python train.py --head_dim=64 --d_mlp=1024 --norm="rmsnorm" --rope_fraction=1.0 --bias="none" --tie_embeddings=true --init="orth" --init_std_o=0.00379 --init_std_down=0.00232 --grad_clip=0.5 --warmup_steps=469 --final_lr_fraction=0.1 --batch_tokens=32768 --doc_mask=false --dataset="wikipedia_en"
MLP neurons of a small language model. Each row is named by its layer, matrix (down: output weights) and neuron, and shows model dimensions 0-127. Each number is 128 + 32 x the weight over its row's rms, rounded and kept within 0 to 255. A neuron's up and down rows have the sign that makes its largest values positive.
After each neuron's rows, "fires before" lists the tokens most often just after its 100 highest values on Wikipedia text that the model never trained on.

L4.down395 [128 113  79  50 114 194 176 139 136 176 113 148 104 169  88 165 166 119  79 165 132 100 149 115 132 107 101  98 103 113 109 135 114 106 144 118 141 171 117 115 133 130 104 183 183 151 155 108  94  99 108 182 178 120 127 204 139 132 116 135 119 132 152 103  89  95 117  88 118  87 125 141 126  76 136 131 129  61 127 125 122 141 121 149 123 123 100 105 126  80 123 113  92 119  85 114 120 114  91 171 146  31 176 120 128 178 108  98  61 147 161 154  95  92 110  77 100 136 148 130  66 101 147 126 132 141 113 107]
fires before: "s", "ed", "k", "way", "ing", "."

L3.down517 [ 70  82  96  98 139 133 131 159 111  66  90 114 101 142 105 100 119 127 123 139  88 124 133 115  93 101 109 121 131 164  76 103 194  78  49 161 144 143 165  41 111 196 162 127 119 200 110 155 108 124 160 126 156 167 127 135 216 121 182  76 178 184 130 107  96 176 137 159 150 174 153 136  86 183 132 130  74 137  97 171 115  96 113  81 134 116 143  83 121 105 110 123 164 150 179 125 103  97  87 120 137 145 162  97 113 122  61  78 131  55 123 184 144 114 103  55 160  84 108  93 149  63 134 150  99 126 146  96]
fires before: "p", "per", "ten", "press", "c", "ch"

L13.down232 [128 176 148 132 146 114 177  61 154  97 163 129 147 128 143 151  99  93 110 151 125 155 105 121 145 145 182 120  98  77 118 132  51  74 142 165  79 104 150 102 216 133 124 160 159 135 136 106 153  92  85 146 166 172 121 186 188 146 130 119 147  77 163 116 111 144 113 136 155 146  95 129 159 125 135 151  78 147 141 162 106 116 210  88 125 123 103 129 125  87 156 135 150 132 140 124 126 100 127  54 131 161 168 125 113 119 148 195 189 211 159 140 125 146 142 136  85 119 120 151 211  79 128 109 112  80  99 143]
fires before: ".", ",", " –", " |", "38"

L4.down124 [123 116 165 156 139 158  90  86 135 108 177 123 143 106 119  79 111 112 107 126  80 113  99 110 111 157  95 124 201  89 108  98  65 143 110 112 122 133 110  85 152 191 107  93 170 105 143 130 129 134 135 137 192 196 135 173 115 121 155 192 119 143  53 153 150 177 145 106 171 162 128 138  69 109 160 123 137 116 113 164  88 149 138  76 164 132  97 150 119 112 138 151 122 139 129  84  94 140 179 143 110 169 157 204 144 142 121 166 157 100  92 136  81  39 103 163  70  91 112 131 162  89 112 169 138 123  92 125]
fires before: " |", "e", "ev", "38"

L13.down959 [183  52 102 119  70 140 131 110 103 142 126 134 135 119  76 152 182 134 111 151 133 136 144 101 120 116 142  75 156 131 162  98  71 162 137 188 151 144 137 152 113 104 104 111 135 173  66 130 109 208 152 129 149 112 147 162 141 165  68 142 144 130  94 102 148 161  90 177 146 126 156 140 135 100 187 141 110 134 173  99 137 119 103 175 170 121 169 131  60  76 131 119 106 125  86 110  92  77  91 155 161 109 165  98 185 168 126 165 171 172 127 129 222  86 128 121 145  87 125 147 140 108  66 128  74 197 127 120]
fires before: "t", "le", "e", "dge", "n", "g"

L2.down480 [145 140  78 133 124 189 108 174 110 152  94  92 161 142 131 125  96  83 112 170 133 138 134  48 143 100  88 121 119 125 122 143  91 136 134 143 126 171  57 109  89 176 128 129 143 108  73  88 122 122 165 139 172 110 151 117 171 109  89 137  65 138  82 154  98 139  93  72 143 139 142 153 142  81 101 140  88  94 108 123 149 142 125 122 117 149 112 192 170 140 124 180 140 120  92 131 150 118 147 214 102 145 140 101 145 110 172 166 138  18 118 168 169 107 131 125 136 106 134  82 213  68  26 133  95 162 103 119]
fires before: " |", "38", ".", "37", "36"

L13.down744 [139 103 168 117 176 171  60 128 133 152  94 121 126 147 146 109  46 132 141 151 128  31 173 121  97 129 108 102 113 156 142 147 124 152 141  85 139 121 134 125 137 160 155 102 126 105 138 141 121 104 134 130 119 119 175 130 113  77 187 105 133 171  28 134 115 134 168 110  93  75 155  95 116  84 125 103 180 122 141 114 185  85 123 146  95 103 135 148 145  19 123 137 174 148 123 118 132 141 122 155 154 170 153 108 131 188 131 190 106 141 107 128 152 153 148  76 140  99  93  89 120  73 171 143 183 137 169  64]
fires before: "o", "ate", "ance", "as", "al", "ed"

L9.down80 [142 128 157 142 102 128 168 137 154 147 108  99 135 139 175 140  85 147 116 184 156  96 106 116 138 162 111 119 132 120 117 141  60 108 125 125 174 176 119  81 169 201 104 153 190 174 205 148 187 117  96 144 161 103 100 164 119 146 104 132  72 108  97 162 144  77  24 177 145  80 150  73 101 138  84 169 157  91 103 128 125  89 169  21 190 127  99  85 134 144 115  98 134  80 124  66 123 159 131 163 125  56  94 142  92 107 111 135 111 115 142 164  92  59 187 134 134 136 174 167 115 127 164 145 143 127 126  62]
fires before: "ing", "ed", "ne", "ment", "ation"

L9.down942 [164  69 172 128 129  66 184 135  56 104  97 133 128 103 125  66  85 114 138 102 158 157  86 120  63 155  86 106 160 105 138 155  97 124 145 144 127 106 154 110 138  88 140 169  98 110 123 129 117 105 120 113 151 120 142 122 140 190  98 123 141 135 138 132 115 121 143 106 115 119 113  97 113  86 119  94 177  95 174 124 140 205 141 126 158 161 178 133 116 143 108 170 120 129 206 129 121  88 110 205 121 129 102  75 149 142  99  69  75 135 135 169 131 141 117 151  71 129  62  91 152 107 160 153  69  86 112 147]
fires before: "ic", "im", "y", "ent", "ical"

L13.down7 [190 151 169  91 158 153 174 106 113 122 159 119 120 178 159 146 118 136 159 159 142 179 186 125 131 154 125 102 120  93  64  95 162 141 144 104  97 121 130 157 122  98 142 133 128  86 136 179 114 194 164 137 126  85 172 189 141 152 202 165 156 162  81 129 137 137  98 128 203  72 184 135 113 150  85 103 134 177 121 160  31 113 145  91 147  86  73 164 145  75 128 117 138 149 122 139 134 131  72 131 162 146 163 119 105 153 160 160 186 108 154 103 169 128 119 124 139 136  91  84 143 119 147 139 153 128 113 132]
fires before: "ance", "el", "ent", "ce", "ant"

L10.down301 [156 135  81 109 183 128 204  88 120 144 187 160 144 170 100 124 139  52 116 129 128 163 154 114 118 112 153 151 140 183 128 113 153 144 153 126 143 155 123 178  92 114 159 148 176 132 122  63 135 159 141  79 109 110 186 118  71 120 133 120 111 106 107  77 122  89 127 100 175 104  71 114 114 106 113 169  88  82 136 157 144 130  91  89 200 149 140 149 136 143 121  79 182 128 138 107  94 102 132 125 138 108 151 189 102  98 115 151 136 192 180 113 127 100 171 140 151  88 103 111 182  89 134 137 183  92 107 126]
fires before: "ial", " of", "an", "ant", "min", "i"

L10.down244 [120 109 114  89 159 139 173 135 138 149  96  87 157  66 126 125 132 113 134 148 137 171 151 104 146  97 142 109 120 163 177 131 185 139 138 156 151 134 190  95 140 143 166 198 191 188 165 144 117 134 153  90 130 124 163 139 131 152 125 102 121 130 102 114 176  94  96 174 130 147  99 103 118 191 101 116 123 140 119 138 110 103  94 121 102 104 205 135  89 108 168 114 160 157 168 110  67 150  97  53  91  97 115 169 161 121 141 129 155 110 109 141 105  80 128 151 154 157 115 128  84 105 213 122 164 133  89 118]
fires before: " |", "."

L13.down62 [138  93 150  99  99  61 125 188  72 174  84 101 163 160 116  49 172 111 142 130 141 129 164 150  91 132 167 183 159 129 155  86 121 106  95 113 141 236  79  94  83 117 166 166 107 110 124 157 113 103 111 113 151 100 128 104 131 145 133 151 151 155  87 139 161 101  88 151 137 102 127 116 130 105 156 147 124 183 123 131 172 140  94  86 109 188 163 112 102 105 156 147 124 146 120 164 156 102 129 117 122 160 135 106 191  58 126 131 157 154 113 178 141 200 120 148 130 128 158 114 109 160 133  79  98 168 142 143]
fires before: "n", "land", "en"

L13.down787 [115 163 144  85 154 143 132 131  94 110 133 111 116 115 152  99  97 122 105 151 158 173 144  47 138 149 134 136  52 127 191 142 157  72 153 169  96 113 182 171 160 103  78  76 153 143  74 165  87  89 110 156 119 152 120  73 115 130 134 115  85 127  67 110 159 167 143 129 154 118 125  94 127 167 155 196  99  84 127 132 115 150  75 142  88  60 122 160 115 105 147  95 148 152 120 111 148 134 122  89  74  61 108 212 164  96 125 193 104  52 112 131  69 102 110 184 123 104 189 128 128 154 111  95 143 128  78 151]
fires before: "s", "ed", "\n", "d", " |"

L3.down951 [144 166 141  91 155 104 115 180  67  89 109 107 178 178 138  96 158 173 170 139 167  90 121  94  59 116 176 106 137 121 152 133 133 177 204 108 133 141 131 149 161 134 110 110  65 125 114 164 131 163 140 161  90 160 186  44 201 114 149 172 113 130  90 152 120 177 100 193  97 108 135  66 106 112 167 185 108 105 138 120 153 116 143 142  82 130  95 157 163  37 106 117  75 143 159 127 142  96 115 122 128 140 158 109 137 149  95 150 108 129 160  95 149  75  96 116 153 117 119 114 118 134  77 118 146  83 121 111]
fires before: "man", "n", "ber", "ttle", "v"

L13.down429 [144 106 157 137  68  83 166 185 123 158 149 158 119  99 122 150 155 157 152 152 133 123 134 170  91 153 144 172 179  90 101 118 137 168 148 125 165 178 124 124 159 173 120 150 133 168 110 124  91  92  72 159 179 132 136 143  94 130 145 107 111 138  85 115 130 138 108 154 138 107 155 109 127 144 108 134 130 150 148 166 114 141 122 173 182 140 122 167 119 176  69 146  86 118  72 157  93 103 199 141 123 113 156  82  58  98 108 119 166 174  65 109 167 191 104 122 163 140  78 144 134 120 135 109 141 205  79  93]
fires before: "en", "n", " to", "ly", "us"

L13.down453 [178 105 116 107 118 117 116  84 124 193 160 149 107 159 142 172  96  66 164 126 159 176 186 129 127 152 126 167 181 156  84  75 153 123 123 139 169 124  85 140 133 151 146 121 186  82 154 118 112 117 151 149 127 139 117 104 137 109 203 111 145 153 121 136 167 153 105  78 129 112 139 176 163 117 139 123 146 106 166 121 121  83  88 159 156 191 152 142 140 103 147 154 148 165 131 184 119 158 111 178 170 116 183  89 119 169 130 161 160 101 142 179 180  98 146 130 120  98 133  69 127  71 114 123 204 115 155 163]
fires before: "ance", "ant", "ation", "ed", "an"

L8.down291 [173  98 102 187 107 103  58 162  53 144  77  96 130 119 110  88 151 145 141 164 139 123 133 138 123 160  63 128  94 169 123 145 132  92 104 171 150 104  74 168 151 114 103 115 133  91  82 109 139 135 154 165 120 160 151  89 119 125 144 132 156  94 117 114 186 159 132 111  88  92  99 191 149 149 145 113 121 168 134 124 133 144 146 126 157 139 169 100 119 160 101 150 124 132 121 163 107 132  96 145 100 139 121 115  94 170  47  86 101  88 125 128 135 151 192 133 119 164  96 162 136  68 113 144 141  91 136 168]
fires before: " of", "ic", "s", "y", "d", ")"

L9.down293 [111 112 181 168 119 128 122 159 182 193 150 110  90  76 118  85  70 134 107  87  79 185 164  67 137 116 180 137 140 175 128 164 122 190 170 139 131 142 131  85 104  99 116 139 177 150 136 150 105 128 180 110 163  80 111 121 184 153  87 122 137 208 104 163 141 120 125 106 138 123  95 151 126 134 131  94 145 186 130 167  94  86 124 123 130 111 130 149 150 129 118 102 167 142 149 133  85 143  90  73 118 115 154 199 132 156 134 137 110 177 106 142 128 170 165 106  88 210 133 164 118 143  86 136  93 163 195 161]
fires before: " |", ")", "s", " N"

L10.down438 [180  85 180 130 127 172 156 132 127 122 127 124 171  92 130 117 122 145 113 157 153 109 150 107 117 157 126 107 131 119 149 104 126 129 149 167 162  86  69  54 114 104 123 156 108 129 192 107  63 118  96 140 143 163 145 142 176 130 118 123 135 116 112 138 130 157 111 146 135 123 158  89 149  93 117 125  94 148 157 173 117 121  79  88 133 159 117 152 119 129  82 139 145 113 126  51 133  95 115 162 139 153 103 117 160 118 183 134 131 115 156 215 103  52 124 202 116 142 114 121 124 155 115 141 183 102 143 109]
fires before: " |", "e", "}", "ne", "im", ","

L10.down9 [ 82 133  93  94 116 154 134 117  67 101 170 176  98 137 147 140  96 120 126 126 109 119 162  88 117 166 162 138 116 162 104 128  94 131  93  84 166 105 168 124 166 146 138  82 103 150 125  89 167  96 177  85  94 144  85 125 112 169 142 123 134 140 145 156  98 123 160 101 145  70 152 131 169 103  54 162 107 144  90 145 148 153 160 162 196  92 137  96 127  71 183 131 116 129 137 121 106 119 163 151 106 140 137 127 142 167  88 115 163  59 176 141 213 161 115 117 113  96 100 127 119  79 115 131  86 130 160 120]
fires before: "ch", "is", "ed", "ff", "c", "th"

L2.down400 [182 132 160  85 156  86 105  94  89 165 167 128 113 135 169 125 132 143 141 150 149 136 194 121 175 138 105 173 126 132 129 125 121 138 143 186 157 196 120 115 132 124  77 115 155 151  41  82 143 126 158 124 136 185  99  83 114 185 128 204 102 117  87 119  79  59 132 120 118 106  62 122 122  96 135 129 178  79 113 146 179 141 106 189 122 121 126 103 124  92  56 117  88 158  79  78  94 137  40 118 107  82 131 157 147 150 156 146 119  98 133 172 128 105 127 145 118 138  99 117 122  81  71  95  98 117  77 103]
fires before: "s", "ance", "ed", "n", "t"